{"n_layer": 16, "d_model": 192, "n_head": 6, "n_kv_head": 6, "head_dim": 32, "d_mlp": 768, "vocab_size": 2275, "activation": "gelu", "norm": "layernorm", "norm_place": "pre", "norm_eps": 1e-06, "positions": "learned", "qk_norm": false, "attn_scale": 0.177, "bias": "none", "tie_embeddings": false, "parallel_block": false, "init": "normal", "init_std_qkv": 0.0255, "init_std_o": 0.00452, "init_std_up": 0.0255, "init_std_down": 0.00452, "optimizer": "adamw", "lr": 0.00219, "beta1": 0.95, "beta2": 0.95, "weight_decay": 0.084, "lr_head": 0.00598, "grad_clip": 2.0, "warmup_steps": 399, "schedule": "wsd", "decay_fraction": 0.587, "decay_shape": "linear", "final_lr_fraction": 0.0, "batch_tokens": 32768, "seq_len": 256, "doc_mask": true, "z_loss": 0.0001, "train_tokens": 216600000, "steps": 6611, "dataset": "wikipedia_en"}
MLP neurons of a small language model. Each row is named by its layer, matrix (up: input weights) and neuron, and shows model dimensions 48-175. Each number is 50 + 15 x the weight over its row's rms, rounded and kept within 0 to 99.
After each neuron's rows, "fires in" lists the words (lower case) most often at its 100 highest values on Wikipedia text that the model never trained on. A number after a token or word is its count.

L11.up565:69 66 30 65 44 62 47 55 29 62 53 57 23 62 35 40 25 42 14 44 41 74 52 49 10 70 37 52 41 47 65 58 44 27 41 46 56 54 64 40 51 32 49 50 28 55 42 78 51 53 44 42 67 44 85 41 73 54 73 30 52 52 29 56 43 39 56 65 40 46 51 68 58 46 52 37 46 46 66 50 53 47 46 53 52 28 46 48 45 45 52 58 56 47 47 84 74 70 35 53 48 45 42 56 50 70 21 25 50 16 50 20 33 65 44 78 56 27 43 40 31 42 85 63 48 57 68 43
fires in: "be" 35, "became" 7, "also" 6, "often" 5, "not" 5

L11.up751:36 54 35 60 46 25 70 73 31 38 33 32 26 49 62 76 66 74 53 39 51 36 61 41 35 62 60 21 44 52 67 71 53 75 49 51 35 44 24 68 56 63 62 56 49 30 71 57 27 46 65 36 43 57 64 48 83 38 35 21 56 70 43 55 58 50 38 55 49 43 53 58 64 63 23 49 50 59 36 36 45 41 53 62 47 51 42 51 72 50 23 53 43 65 62 40 25 57 78 48 60 49 44 44 21 47 32 43 51 54 91 42 43 48 25 42 57 54 89 58 43 62 57 29 48 50 75 82
fires in: "of" 23, "to" 21, "and" 9, "from" 6, "m" 5

L9.up412:54 77 74 62 47 42 57 58 31 60 28 49 61 42 32 32 43 73 41 41 29 37 50 55 49 66 56 39 48 39 63 64 38 74 42 65 59 61 35 77 76 58 30 59 34 25 58 35 44 41 44 65 46 33 58 32 64 31 54 41 73 56 51 66 54 37 73 70 50 51 43 40 65 45 56 58 63 33 54 65 62 31 71 77 94 40 17 71 33 54 45 63 47 72 29 68 28 46 59 72 41 55 63 45 76 58 40 34 62 42 99 35 59 52 40 69 43 41 39 63 45 34 42 54 36 52 81 72
fires in: "not" 27, "first" 12, "worked" 6, "becomes" 4, "went" 4, "produced" 4

L9.up23:45 70 70 37 60 73 40 71 21 48 71 58 45 34 66 46 43 61 55 42 26 60 61 20 30 49 38 41 37 55 52 59 67 63 47 27 56 40 40 57 59 69 70 49 55 37 51 72 29 57 47 62 58 39 46 22 17 37 61 52 32 70 46 69 45 73 25 46 49 41 49 38 38 55 14 32 52 39 35 64 27 19 42 70 50 53 48 50 43 51 63 51 45 39 53 66 56 71 55 57 60 60 67 53 57 28 53 42 55 57 37 38 53 58 33 39 82 55 55 69 83 69 81 51 38 43 63 66
fires in: "at" 28, "of" 25, "schoenberg" 5, "magazine" 4

L4.up523:55 52 47 48 54 57 53 41 27 40 67 54 19 28 39 26 49 68 43 50 50 43 65 59 41 63 55 36 43 67 33 59 63 39 42 85 40 68 50 60 44 73 36 68 44 34 65 68 44 67 52 51 70 33 52 55 69 34 28 52 54 64 70 38 71 50 41 71 53 50 39 58 52 29 47 18 54 56 28 27 44 45 52 78 72 52 42 72 56 59 45 69 60 48 35 37 34 27 60 35 54 64 64 74 93 33 64 48 22 64 67 35 47 24 51 46 16 72 61 18 63 39 46 48 27 33 84 29
fires in: "released" 19, "debut" 13, "election" 7, "record" 6, "title" 4, "time" 4

L2.up423:46 51 71 33 33 57 54 99 70 23 75 42 51 48 61 42 45 46 54 50 59 38 72 64 65 35 53 40 27 44 30 55 55 58 42 43 69 25 72 48 48 51 44 55 40 20 39 36 58 50 34 35 53 31 62 44 40 29 52 49 37 52 63 66 77 48 48 71 48 42 48 47 39 42 32 47 55 20 45 41 52 56 84 56 67 57 57 61 69 40 45 44 51 45 55 41 38 25 38 23 49 61 49 77 63 65 56 47 80 31 61 11 35 39 64 30 50 63 45 62 52 37 32 41 30 25 72 27
fires in: "his" 16, "as" 12, "single" 7, "who" 6, "career" 6, "professional" 4

L2.up76:62 44 37 35 43 27 68 57 57 46 44 43 41 43 57 65 45 17 37 55 51 51 51 39 48 52 35 21 61 70 93 47 40 44 47 49 58 32 65 72 94 25 36 37 65 57 52 47 64 15 73 54 58 25 58 57 50 40 66 61 44 29 39 59 37 32 58 66 56 37 21 50 69 38 57 54 60 66 39 07 65 56 46 54 22 24 35 61 53 79 53 38 54 48 55 67 37 41 74 20 29 49 49 62 31 46 20 60 58 41 53 71 34 44 45 59 38 41 55 72 49 70 69 56 51 38 61 39
fires in: "for" 34, "during" 8, "it" 6, "s" 4

L6.up676:41 67 46 32 52 58 47 43 65 47 68 50 44 36 15 48 56 52 54 66 32 35 33 40 07 45 55 64 47 71 65 56 45 59 36 23 43 52 36 51 47 56 63 41 51 41 74 59 51 33 32 71 38 27 60 34 59 46 72 42 48 37 39 51 29 47 46 69 44 48 28 53 51 47 56 32 27 46 47 51 29 28 61 70 70 43 40 50 57 67 55 49 41 60 61 74 37 50 52 37 52 76 41 75 76 26 28 41 31 37 60 54 59 73 44 82 30 46 72 85 27 54 83 40 65 78 57 27
fires in: "not" 34, "and" 14, "still" 12, "also" 8, "to" 8, "might" 5

L10.up451:24 55 54 43 53 32 72 34 45 53 44 66 49 50 64 72 44 39 37 57 60 57 61 48 39 34 44 58 58 41 71 56 23 58 35 44 37 59 55 51 41 71 47 72 75 49 55 49 47 49 22 68 55 39 40 50 43 49 42 39 51 53 45 64 99 63 56 58 55 21 36 56 22 59 06 72 45 56 33 69 41 23 55 67 81 71 72 78 53 42 61 43 50 64 39 55 73 42 66 39 67 49 26 31 33 45 26 49 60 57 32 36 51 54 50 68 43 36 68 75 45 26 83 62 41 55 57 50
fires in: "at" 54, "azerbaijani" 7

L11.up495:63 81 49 50 72 43 48 79 49 62 37 58 57 38 60 46 45 49 45 45 34 65 56 40 25 57 60 72 36 47 81 46 45 33 38 53 50 37 42 56 59 64 47 55 52 44 33 46 55 37 27 58 70 25 51 41 75 48 73 35 33 75 65 69 35 57 41 64 32 47 56 44 38 56 73 53 71 50 78 52 46 50 31 42 76 42 38 39 54 53 55 55 34 78 37 74 58 63 67 10 63 34 19 48 24 46 26 55 53 26 68 39 42 27 42 48 62 36 54 69 28 57 76 38 25 62 64 34
fires in: "is" 39, "are" 33

L5.up171:49 37 02 29 55 33 72 51 65 38 73 60 31 36 45 59 38 52 49 59 54 47 44 35 37 60 35 56 38 47 78 59 28 35 46 33 29 03 60 71 75 10 49 43 58 71 54 55 37 28 52 56 22 43 73 32 43 50 81 63 36 60 56 63 48 32 45 64 40 43 15 64 24 49 52 72 58 58 35 41 35 56 74 29 53 48 54 72 69 61 76 60 46 44 56 74 59 51 56 26 58 43 49 48 34 39 21 46 48 36 55 70 48 38 43 50 27 28 58 62 53 70 48 49 55 46 70 54
fires in: "of" 37, "to" 25, "justice" 5, "in" 4

L11.up27:55 39 56 40 47 44 58 75 35 38 59 54 55 71 57 56 65 75 31 56 61 63 43 14 37 51 08 27 46 59 63 65 53 57 43 58 34 38 10 66 61 50 38 72 59 64 54 72 60 54 27 36 57 51 69 39 35 34 68 27 67 28 31 79 39 24 40 46 50 57 56 62 44 61 48 43 51 46 55 55 51 39 47 52 69 28 69 63 55 41 81 61 36 45 48 13 32 60 47 30 48 57 34 65 34 35 30 52 53 33 67 52 51 61 64 54 49 45 59 55 37 29 70 56 56 28 70 56
fires in: "to" 39, "not" 11, "tower" 4

L5.up153:61 75 31 60 71 39 73 90 37 35 43 50 52 33 39 29 62 25 41 53 50 66 62 57 50 58 46 38 41 58 83 62 53 45 37 41 46 21 48 64 73 35 43 26 69 10 74 68 58 38 71 63 45 20 55 29 60 48 61 49 38 80 61 48 31 43 56 48 45 17 44 59 59 31 77 61 56 51 60 30 39 43 66 48 33 39 51 46 51 77 41 38 26 51 68 51 28 41 55 33 39 58 40 54 63 29 39 33 57 34 64 56 46 49 34 59 65 40 42 59 44 57 56 60 54 55 63 28
fires in: "it" 16, "with" 15, "that" 13, "for" 12, "his" 9, "her" 5

L9.up676:40 42 56 47 21 47 58 93 43 45 41 51 38 64 53 53 33 80 23 49 58 32 47 30 41 52 42 58 49 18 40 63 72 35 44 39 73 66 58 43 48 34 59 52 39 31 39 51 55 37 58 47 70 43 38 27 63 80 39 66 58 52 71 63 42 18 47 84 33 12 40 62 38 56 60 62 40 33 78 69 52 39 67 66 55 44 72 51 58 47 35 90 52 24 35 61 59 50 42 49 38 24 65 37 80 49 52 45 47 74 40 47 42 48 61 45 46 63 64 42 71 51 67 64 13 40 58 39
fires in: "also" 20, "later" 15, "not" 8, "opened" 8

L6.up376:49 43 47 52 41 62 63 65 49 41 50 21 18 45 71 67 20 40 42 42 26 51 63 50 78 45 31 44 41 71 35 62 49 65 53 61 69 40 32 53 45 81 35 64 42 13 65 53 36 52 49 54 64 18 70 28 50 34 51 43 43 54 47 67 39 56 42 56 44 60 34 48 48 35 16 49 53 38 52 77 50 71 56 67 53 47 31 38 59 53 54 75 59 46 64 47 51 84 35 56 55 66 56 49 82 48 23 37 59 24 71 49 44 50 37 34 43 34 64 37 52 44 64 66 22 39 45 40
fires in: "she" 37, "has" 24, "had" 15, "he" 10, "have" 9

L2.up15:43 45 35 63 47 58 55 50 41 43 68 51 33 40 65 33 65 27 59 69 36 46 88 45 70 34 24 54 34 50 44 55 44 36 39 68 45 27 52 52 55 70 46 59 65 28 45 40 57 41 48 30 46 34 74 45 52 14 24 40 68 33 61 70 46 25 55 62 59 42 41 49 19 49 28 44 46 24 53 46 64 74 69 78 40 50 53 54 38 26 43 28 55 35 47 32 50 47 78 31 53 69 63 74 43 30 75 42 49 57 61 34 41 65 53 37 18 59 69 37 51 80 66 53 45 52 57 33
fires in: "with" 19, "record" 9, "by" 9, "debut" 8, "scored" 7, "on" 7

L9.up266:71 39 56 49 70 52 50 55 58 65 60 64 52 52 60 65 38 73 41 51 79 29 55 41 36 36 07 57 17 50 70 35 50 35 49 58 55 37 51 58 77 51 52 52 65 62 32 58 39 53 38 57 60 40 57 61 59 47 54 55 50 49 54 37 90 47 61 81 54 60 50 30 29 46 67 45 56 17 53 54 54 48 59 69 78 52 70 43 90 33 43 64 31 45 35 68 28 55 49 27 58 39 37 56 50 25 48 30 56 38 58 61 32 58 41 26 34 35 55 64 57 52 68 54 22 50 45 31
fires in: "be" 47, "replaced" 4, "choose" 4

L2.up4:53 61 71 64 31 29 81 62 64 52 57 70 14 43 44 61 65 71 44 64 66 51 84 59 56 57 52 58 49 58 71 64 36 41 48 62 65 22 59 82 55 31 48 49 51 27 56 50 62 25 61 52 39 55 70 13 52 47 48 42 38 51 57 46 53 37 54 55 46 30 33 60 05 51 31 38 57 44 41 22 53 24 70 43 56 51 56 76 48 59 43 23 71 71 59 53 37 38 63 37 62 49 61 49 40 34 30 44 56 33 51 47 39 56 53 47 52 54 51 30 34 50 67 43 52 55 70 63
fires in: "2" 18, "0" 17, "in" 10, "at" 8, "made" 8

L4.up473:45 43 18 22 43 49 68 86 62 55 61 41 35 48 49 73 39 37 57 44 62 61 71 35 45 60 00 41 42 60 45 59 46 66 39 49 54 11 82 39 41 34 63 36 74 39 53 43 70 30 98 64 53 38 37 56 67 32 73 48 47 48 45 82 58 64 57 50 36 50 35 47 55 50 49 33 39 74 40 58 67 63 47 32 24 47 51 55 37 81 29 75 79 40 38 42 60 37 38 46 62 65 29 31 57 25 53 42 59 57 57 54 42 45 64 41 64 36 49 53 53 67 48 63 39 29 69 38
fires in: "the" 56, "it" 14, "theater" 5

L13.up578:55 46 60 28 67 48 70 39 49 48 57 46 49 42 56 59 30 43 46 34 53 52 51 47 25 64 48 44 32 43 63 58 18 36 39 40 46 61 34 68 57 62 62 46 58 45 58 55 49 33 35 51 61 49 73 58 56 29 71 16 46 61 56 66 52 61 70 45 71 48 33 87 55 38 66 58 24 16 56 31 70 41 51 60 57 59 76 57 58 43 49 68 51 48 42 43 27 48 42 45 35 72 45 92 25 63 52 40 35 56 56 59 30 62 47 47 00 57 37 60 19 64 42 62 52 52 55 49
fires in: "and" 45, "to" 13, "of" 12, "during" 4, "under" 4

L2.up565:51 59 44 16 61 48 46 58 47 38 56 51 36 52 46 47 32 45 55 09 50 64 38 42 22 60 63 34 46 66 37 72 17 62 24 61 47 36 55 45 53 54 60 74 56 38 61 45 47 65 58 72 64 56 61 21 66 49 53 52 52 46 61 55 49 28 60 53 33 48 32 54 50 60 49 39 46 51 47 44 41 30 57 44 51 60 28 62 74 59 80 67 71 39 27 81 45 71 75 37 42 54 48 43 48 11 32 45 39 55 55 34 46 63 44 76 72 44 78 46 53 29 69 72 41 40 64 72
fires in: "also" 33, "not" 11, "still" 9, "population" 9, "town" 9, "league" 4

L11.up700:58 46 53 21 51 18 51 71 49 30 69 42 50 60 46 62 41 36 81 30 56 64 65 21 38 73 28 33 29 70 62 61 65 39 43 43 69 42 67 48 59 37 50 39 45 38 36 66 56 71 59 58 36 66 52 36 50 56 41 36 46 55 73 33 30 48 39 29 43 59 48 51 60 53 47 58 78 46 29 66 40 31 58 53 49 60 40 33 56 54 87 50 35 74 33 47 49 30 95 45 51 61 61 56 56 51 48 69 55 38 56 54 39 59 48 43 51 53 52 35 75 36 68 50 56 34 53 42
fires in: "after" 23, "the" 17, "2010" 10, "for" 4, "2012" 4

L10.up571:34 44 51 60 55 33 71 40 30 53 69 55 41 53 41 67 52 68 46 38 61 43 32 63 32 71 17 28 34 59 69 60 52 32 47 31 44 60 63 69 51 35 29 56 64 35 69 65 56 55 69 42 63 51 71 52 54 20 41 55 49 59 50 61 53 58 56 39 49 38 40 67 40 55 68 23 34 53 69 55 69 37 58 65 86 25 64 38 34 36 53 56 52 46 27 14 52 80 87 55 27 31 44 38 63 25 57 36 73 48 46 32 35 51 28 54 50 43 69 63 29 55 63 58 51 40 50 54
fires in: "as" 36, "industrial" 4, "volunteers" 4, "to" 4, "response" 4

L2.up664:48 45 39 55 36 77 57 55 44 59 34 62 46 31 37 53 50 72 33 46 53 52 48 60 49 45 45 56 42 46 57 70 45 52 35 59 32 11 66 65 47 59 81 51 40 62 67 33 41 51 47 48 42 59 76 38 64 44 58 79 39 69 42 74 61 78 41 27 50 52 39 46 20 65 28 43 54 62 62 63 35 38 34 40 32 49 42 64 39 39 54 37 80 54 33 69 35 55 50 44 57 45 61 68 59 53 35 56 34 67 70 24 41 43 21 56 58 47 42 37 48 62 55 66 30 69 87 39
fires in: "is" 72, "was" 8, "km" 6

L12.up546:37 58 34 01 68 75 79 70 47 69 58 36 65 74 58 42 22 57 50 65 55 41 39 41 44 75 39 55 40 63 45 60 37 66 40 38 67 57 52 45 59 32 43 26 49 44 36 49 79 65 37 56 38 58 59 36 53 19 55 50 52 54 47 84 74 72 63 46 36 67 27 42 34 22 44 46 39 59 32 26 41 26 69 61 47 58 53 52 55 36 69 81 59 72 00 53 64 74 43 34 24 31 20 52 72 30 74 32 40 48 48 24 40 56 39 43 41 64 54 42 51 62 63 63 61 46 59 50
fires in: "two" 27, "several" 9, "three" 9, "most" 8, "many" 6

L10.up197:40 45 75 59 62 45 64 52 53 21 64 51 61 64 46 34 69 39 31 54 28 43 59 62 53 63 57 29 34 26 74 42 51 36 41 35 25 17 63 80 61 72 26 71 60 55 79 59 44 54 41 40 41 17 71 42 56 45 55 37 49 65 40 38 70 52 63 30 45 67 45 52 48 34 47 50 47 46 45 24 43 29 62 79 74 49 57 55 77 33 63 26 55 70 19 73 27 85 50 74 53 58 48 57 43 11 35 25 39 54 69 46 61 99 39 49 29 40 59 59 43 72 62 51 55 53 44 44
fires in: "of" 56, "and" 5

L13.up140:57 51 56 46 36 42 68 49 49 46 68 58 61 26 48 43 65 50 39 14 27 74 59 70 44 34 50 44 27 49 52 65 29 54 42 57 32 44 37 57 44 47 44 39 57 38 59 28 48 34 62 37 31 58 67 52 52 53 57 53 53 33 47 68 43 52 39 45 35 43 38 43 55 86 74 51 55 59 73 57 42 46 59 61 62 25 46 74 41 62 43 57 63 49 34 74 42 69 35 54 54 37 56 59 72 36 37 53 45 21 47 31 68 38 35 98 47 37 45 43 52 23 31 73 00 50 58 73
fires in: "are" 34, "is" 25, "the" 4

L2.up344:22 47 55 36 57 61 44 69 67 44 49 62 50 54 46 50 35 61 45 51 69 64 45 75 45 41 65 64 38 52 62 80 15 43 38 71 44 32 58 60 30 76 37 64 54 50 66 25 43 46 37 44 46 70 96 31 56 35 78 60 59 59 32 41 46 67 39 43 53 27 47 50 71 56 37 31 61 49 36 38 49 52 35 74 62 41 40 54 57 24 54 55 82 50 43 54 41 69 48 32 61 55 79 71 59 52 27 43 30 86 45 45 50 60 63 44 65 23 56 62 56 33 64 82 49 41 60 29
fires in: "were" 15, "and" 11, "of" 11, "had" 6, "or" 6, "with" 4

L6.up421:50 41 95 61 46 81 45 65 61 37 66 34 26 35 82 47 46 37 47 75 32 57 58 53 46 26 43 42 44 46 34 56 75 67 37 67 31 40 25 40 24 70 39 89 56 26 52 22 44 51 42 67 52 43 80 49 62 37 70 63 42 94 59 42 49 42 61 38 47 46 46 44 53 47 31 61 54 28 50 32 34 49 61 57 73 43 55 63 56 60 48 66 61 45 47 45 33 63 39 48 52 49 73 73 65 41 37 41 35 40 62 37 59 49 62 52 74 60 61 67 31 60 37 67 53 51 55 31
fires in: "that" 17, "households" 12, "career" 12, "were" 6, "had" 4

L4.up377:30 51 38 42 49 51 41 46 62 41 49 46 32 34 57 68 37 75 59 23 41 54 40 49 40 53 37 25 43 47 71 59 53 79 46 76 42 18 64 82 26 50 48 67 64 59 59 53 59 57 49 57 41 46 66 38 62 52 62 40 81 71 47 78 75 42 58 56 63 60 52 43 58 36 31 47 70 49 19 69 29 41 30 31 41 40 55 65 22 79 51 91 39 73 50 56 30 34 20 46 59 47 41 57 51 28 66 65 55 39 63 60 49 40 24 46 52 36 53 63 73 17 76 59 36 59 42 50
fires in: "the" 46, "an" 4, "is" 4, "genus" 4, "in" 4

L4.up568:40 38 34 20 83 68 63 50 42 53 56 33 56 52 68 42 23 62 35 57 39 52 48 36 46 62 41 39 38 72 44 60 08 49 23 33 35 45 74 81 91 36 56 55 60 52 99 55 42 36 53 58 73 60 73 32 46 37 36 32 65 52 50 69 26 50 49 47 40 52 32 43 52 60 47 66 39 25 34 71 38 29 33 66 58 44 55 45 49 62 48 69 73 74 43 56 55 59 51 60 44 45 41 62 64 70 40 60 68 52 52 48 42 76 41 48 31 47 43 58 50 39 70 73 49 61 57 35
fires in: "of" 16, "to" 15, "in" 12, "and" 8, "by" 6

L13.up714:57 53 06 69 65 41 52 30 60 51 65 64 44 72 43 72 33 62 30 46 67 36 43 45 53 51 32 29 35 79 23 54 44 60 51 38 58 27 28 62 60 37 56 58 51 28 73 55 43 36 47 65 47 35 57 23 52 34 40 40 34 42 31 49 48 38 48 48 54 36 48 56 40 54 52 55 74 48 63 56 53 30 76 64 52 52 55 50 88 19 42 46 44 43 23 75 75 65 64 79 46 59 70 19 46 58 47 51 62 52 56 22 56 50 15 30 23 39 71 78 62 71 53 52 50 52 53 54
fires in: "in" 37, "of" 18, "among" 4

L6.up228:50 59 33 56 50 59 84 55 53 20 42 69 54 13 48 29 66 46 61 49 32 58 52 34 44 43 54 57 50 70 71 46 51 28 41 60 72 18 56 41 60 77 63 28 37 64 47 44 55 35 77 65 52 24 41 65 50 44 45 46 17 47 29 54 60 44 30 75 54 52 69 82 44 44 31 18 67 53 49 45 53 49 54 69 41 46 38 35 66 39 30 42 49 88 62 39 55 62 69 50 46 82 54 44 48 42 52 14 38 59 69 49 56 38 66 79 39 51 70 68 50 22 43 50 52 39 49 27
fires in: "to" 17, "white" 15, "times" 15, "website" 10, "000" 7

L11.up526:67 40 58 43 64 41 40 41 44 62 74 58 43 35 51 55 29 80 32 49 66 33 28 44 37 43 39 14 37 70 30 45 77 50 40 56 30 64 34 61 56 29 56 67 47 53 72 79 66 59 42 52 66 39 73 39 40 50 53 41 54 77 60 49 46 32 57 57 64 35 40 55 60 62 31 50 36 56 59 43 30 46 46 42 48 48 68 55 42 67 39 31 48 70 53 75 28 54 56 71 61 36 59 51 46 32 19 49 40 53 41 49 38 70 43 44 29 23 85 77 45 49 41 78 50 66 73 72
fires in: "in" 65, "omega" 5, "although" 4

L5.up764:50 65 40 58 68 35 73 59 50 45 64 41 40 38 45 44 40 43 39 57 47 35 39 44 44 80 66 30 46 53 82 42 42 66 42 50 44 53 70 46 73 40 51 55 71 53 54 42 56 56 67 78 40 54 64 32 75 26 57 33 61 56 51 44 42 62 45 60 46 34 49 58 40 49 54 35 51 43 49 40 55 37 69 56 39 50 53 56 62 58 87 39 65 53 42 54 35 18 60 40 29 63 56 67 89 36 30 22 64 49 61 62 34 34 68 66 65 25 64 36 48 61 85 66 47 45 66 52
fires in: "and" 89, "or" 9

L2.up86:69 48 43 27 63 66 96 51 22 27 79 66 51 34 45 56 47 49 51 50 30 73 54 49 34 39 43 47 35 47 65 54 30 40 42 65 53 42 43 80 51 56 51 43 64 54 30 64 31 60 35 44 65 59 65 35 67 41 51 58 55 50 47 58 46 40 42 78 39 55 57 62 05 62 31 52 62 63 36 43 29 47 42 47 66 53 47 99 58 50 67 74 61 50 42 61 63 71 63 52 64 63 50 45 35 37 42 41 30 40 67 25 37 48 35 52 31 41 73 60 69 51 60 73 25 55 54 59
fires in: "in" 38, "of" 21, "sq" 5

L2.up110:63 51 50 27 64 56 50 38 59 49 57 72 49 34 30 57 50 55 25 63 21 46 36 39 41 60 39 26 33 56 71 64 66 51 29 27 61 44 66 46 50 45 64 50 59 49 65 75 63 77 35 66 75 50 52 10 58 24 52 33 68 54 48 81 46 38 54 44 43 62 42 60 19 37 66 71 51 27 36 47 41 49 40 45 58 40 67 76 63 45 37 55 50 49 23 83 67 36 41 46 63 25 66 61 63 46 49 35 44 52 53 47 32 32 39 47 54 69 72 54 45 38 78 66 46 62 70 68
fires in: "from" 65, "years" 10, "billion" 6, "km" 5, "million" 4

L10.up156:54 64 59 43 31 44 74 85 39 41 62 56 44 62 58 67 63 47 58 51 39 56 59 26 44 48 54 46 46 75 32 47 38 35 41 68 50 36 54 57 27 58 50 61 62 26 99 33 51 43 34 63 21 23 39 47 30 26 50 00 42 73 32 66 32 34 43 50 28 37 50 71 55 70 39 32 72 62 48 39 34 43 64 49 70 50 44 65 42 71 58 41 66 63 53 45 45 66 31 61 46 53 59 44 38 49 47 51 53 47 67 41 52 60 59 45 39 46 50 47 52 60 35 42 42 56 87 46
fires in: "to" 47, "level" 8, "tennis" 4, "tour" 4

L9.up240:37 72 40 69 75 54 41 54 51 79 54 60 48 59 60 46 58 18 58 68 15 61 43 51 20 58 48 34 34 81 64 62 56 59 46 41 46 62 34 74 61 51 51 25 54 29 51 53 58 50 34 56 37 13 48 24 77 39 69 37 49 52 65 67 35 51 62 38 32 63 61 71 32 39 42 49 65 49 36 44 74 44 52 65 73 50 29 68 77 63 35 72 28 67 41 79 55 69 41 49 54 61 64 73 54 31 54 48 66 48 53 42 43 55 66 31 44 52 52 60 35 56 53 61 44 00 59 53
fires in: "as" 20, "it" 13, "much" 8, "such" 6, "more" 5, "near" 5

L2.up426:53 58 27 34 67 59 77 60 36 59 68 64 25 35 68 56 50 42 46 00 19 61 54 47 45 63 33 39 48 71 64 74 39 62 28 60 51 35 64 49 39 25 71 55 63 41 62 91 53 48 45 91 34 49 35 60 50 39 61 41 53 44 63 71 56 21 68 58 49 39 30 77 27 46 33 58 70 55 37 49 55 43 64 58 61 44 36 54 56 60 40 59 91 55 39 50 45 55 50 59 38 64 21 65 53 39 49 20 50 45 34 33 40 38 58 71 43 52 83 45 38 67 47 66 44 21 39 62
fires in: "there" 29, "it" 24, "below" 8

L9.up702:51 46 68 68 45 47 86 83 39 58 54 48 52 44 78 74 72 12 42 62 52 56 34 38 45 25 41 44 43 42 59 59 32 44 43 33 52 64 52 56 85 52 52 10 71 42 59 43 65 50 43 57 27 17 49 59 19 50 58 24 52 50 49 46 75 48 20 55 40 51 53 68 46 61 57 60 35 39 28 13 26 62 46 88 68 40 33 53 42 83 68 64 71 80 24 63 27 55 45 64 37 60 58 72 51 45 57 53 55 46 68 40 51 31 54 52 63 22 55 52 48 59 50 62 44 61 44 60
fires in: "he" 36, "give" 6, "served" 6, "liberal" 5

L2.up582:59 67 45 20 54 38 59 52 41 51 82 64 28 36 62 76 52 60 42 66 39 59 59 39 59 53 34 41 23 74 51 52 65 38 32 45 53 45 72 43 48 42 60 50 50 42 58 26 45 63 42 64 33 31 60 02 95 40 18 59 52 54 38 52 51 49 61 55 39 40 28 34 44 32 47 29 92 20 37 68 36 55 53 59 72 45 35 67 49 74 70 61 64 63 51 67 47 62 46 45 37 42 70 57 64 31 51 33 47 61 72 23 42 41 39 46 51 54 61 63 60 45 63 79 38 42 77 64
fires in: "total" 19, "states" 17, "state" 10, "records" 7, "record" 6, "american" 5

L2.up170:72 58 49 43 63 26 62 30 62 62 51 63 30 44 37 33 52 36 59 44 51 52 41 34 29 77 51 36 45 73 72 58 46 27 34 33 42 52 35 61 55 30 59 45 80 58 54 69 46 57 62 76 45 42 58 61 79 29 40 43 52 49 40 54 44 21 66 54 36 42 42 43 33 63 57 48 46 61 47 38 48 33 45 50 60 33 63 57 44 43 36 37 63 80 58 70 46 66 48 19 47 36 36 73 70 49 37 52 45 31 36 58 38 42 40 91 52 52 69 43 23 66 58 52 62 57 54 56
fires in: "is" 65, "can" 8, "was" 5

L12.up110:58 36 49 32 25 62 72 72 51 44 55 48 35 42 37 53 36 62 44 41 70 79 52 18 20 41 59 47 50 67 54 61 54 59 40 50 54 44 44 64 65 52 50 65 62 28 38 65 32 59 41 57 63 59 40 39 77 24 56 44 52 72 30 40 60 38 56 36 42 58 58 62 36 30 25 52 66 59 66 51 32 53 23 55 58 49 44 45 57 53 56 44 50 54 60 46 57 68 42 51 47 35 52 63 57 56 19 35 40 63 57 58 47 86 36 38 40 25 77 61 52 56 69 54 43 57 95 72
fires in: "to" 35, "religious" 8, "year" 5, "reasons" 4

L6.up29:54 77 68 59 46 51 68 68 66 34 59 80 61 32 38 48 26 41 53 59 48 65 55 69 68 36 38 31 37 59 68 48 57 60 54 45 30 55 63 86 57 21 40 45 62 47 75 27 43 49 28 29 57 35 51 57 58 11 16 19 40 43 41 71 61 37 49 68 41 54 46 34 37 39 29 61 52 35 50 61 20 56 33 45 58 41 53 39 56 30 52 50 50 53 56 53 36 71 49 69 67 46 49 51 52 28 46 37 60 36 76 43 60 48 01 38 55 36 52 56 61 27 49 55 40 49 51 56
fires in: "as" 25, "de" 18, "of" 12, "authority" 4

L13.up553:29 57 58 41 77 36 73 62 69 55 60 32 43 34 52 38 35 36 65 26 34 62 70 49 58 47 43 43 67 34 64 53 54 34 42 67 50 44 51 27 48 07 63 45 49 42 81 91 72 35 53 76 36 44 44 35 41 52 80 26 48 71 46 46 37 51 29 51 43 42 47 58 70 39 44 42 50 49 37 63 49 29 54 76 41 61 70 52 68 30 70 54 39 49 45 43 66 36 37 36 54 59 78 66 69 46 42 29 40 49 68 37 60 47 51 49 29 53 42 31 52 26 63 62 50 45 50 58
fires in: "and" 35, "detroit" 8, "inspired" 8, "unit" 5, "able" 4

L4.up733:37 47 48 38 42 71 51 67 59 30 65 53 46 25 59 63 58 72 46 64 59 64 41 37 45 65 40 34 36 47 54 77 77 37 36 36 29 00 43 66 61 52 41 64 66 32 74 54 58 58 46 69 39 17 55 25 75 60 83 35 43 61 45 59 55 54 57 46 40 39 64 60 36 60 64 54 62 43 40 55 06 35 61 57 52 48 32 39 48 54 35 67 48 56 15 81 51 36 24 46 49 37 59 53 85 35 62 48 45 43 48 32 51 43 55 26 58 20 58 60 57 52 41 52 40 47 54 47
fires in: "the" 50, "a" 11, "aeneus" 5, "genus" 4, "of" 4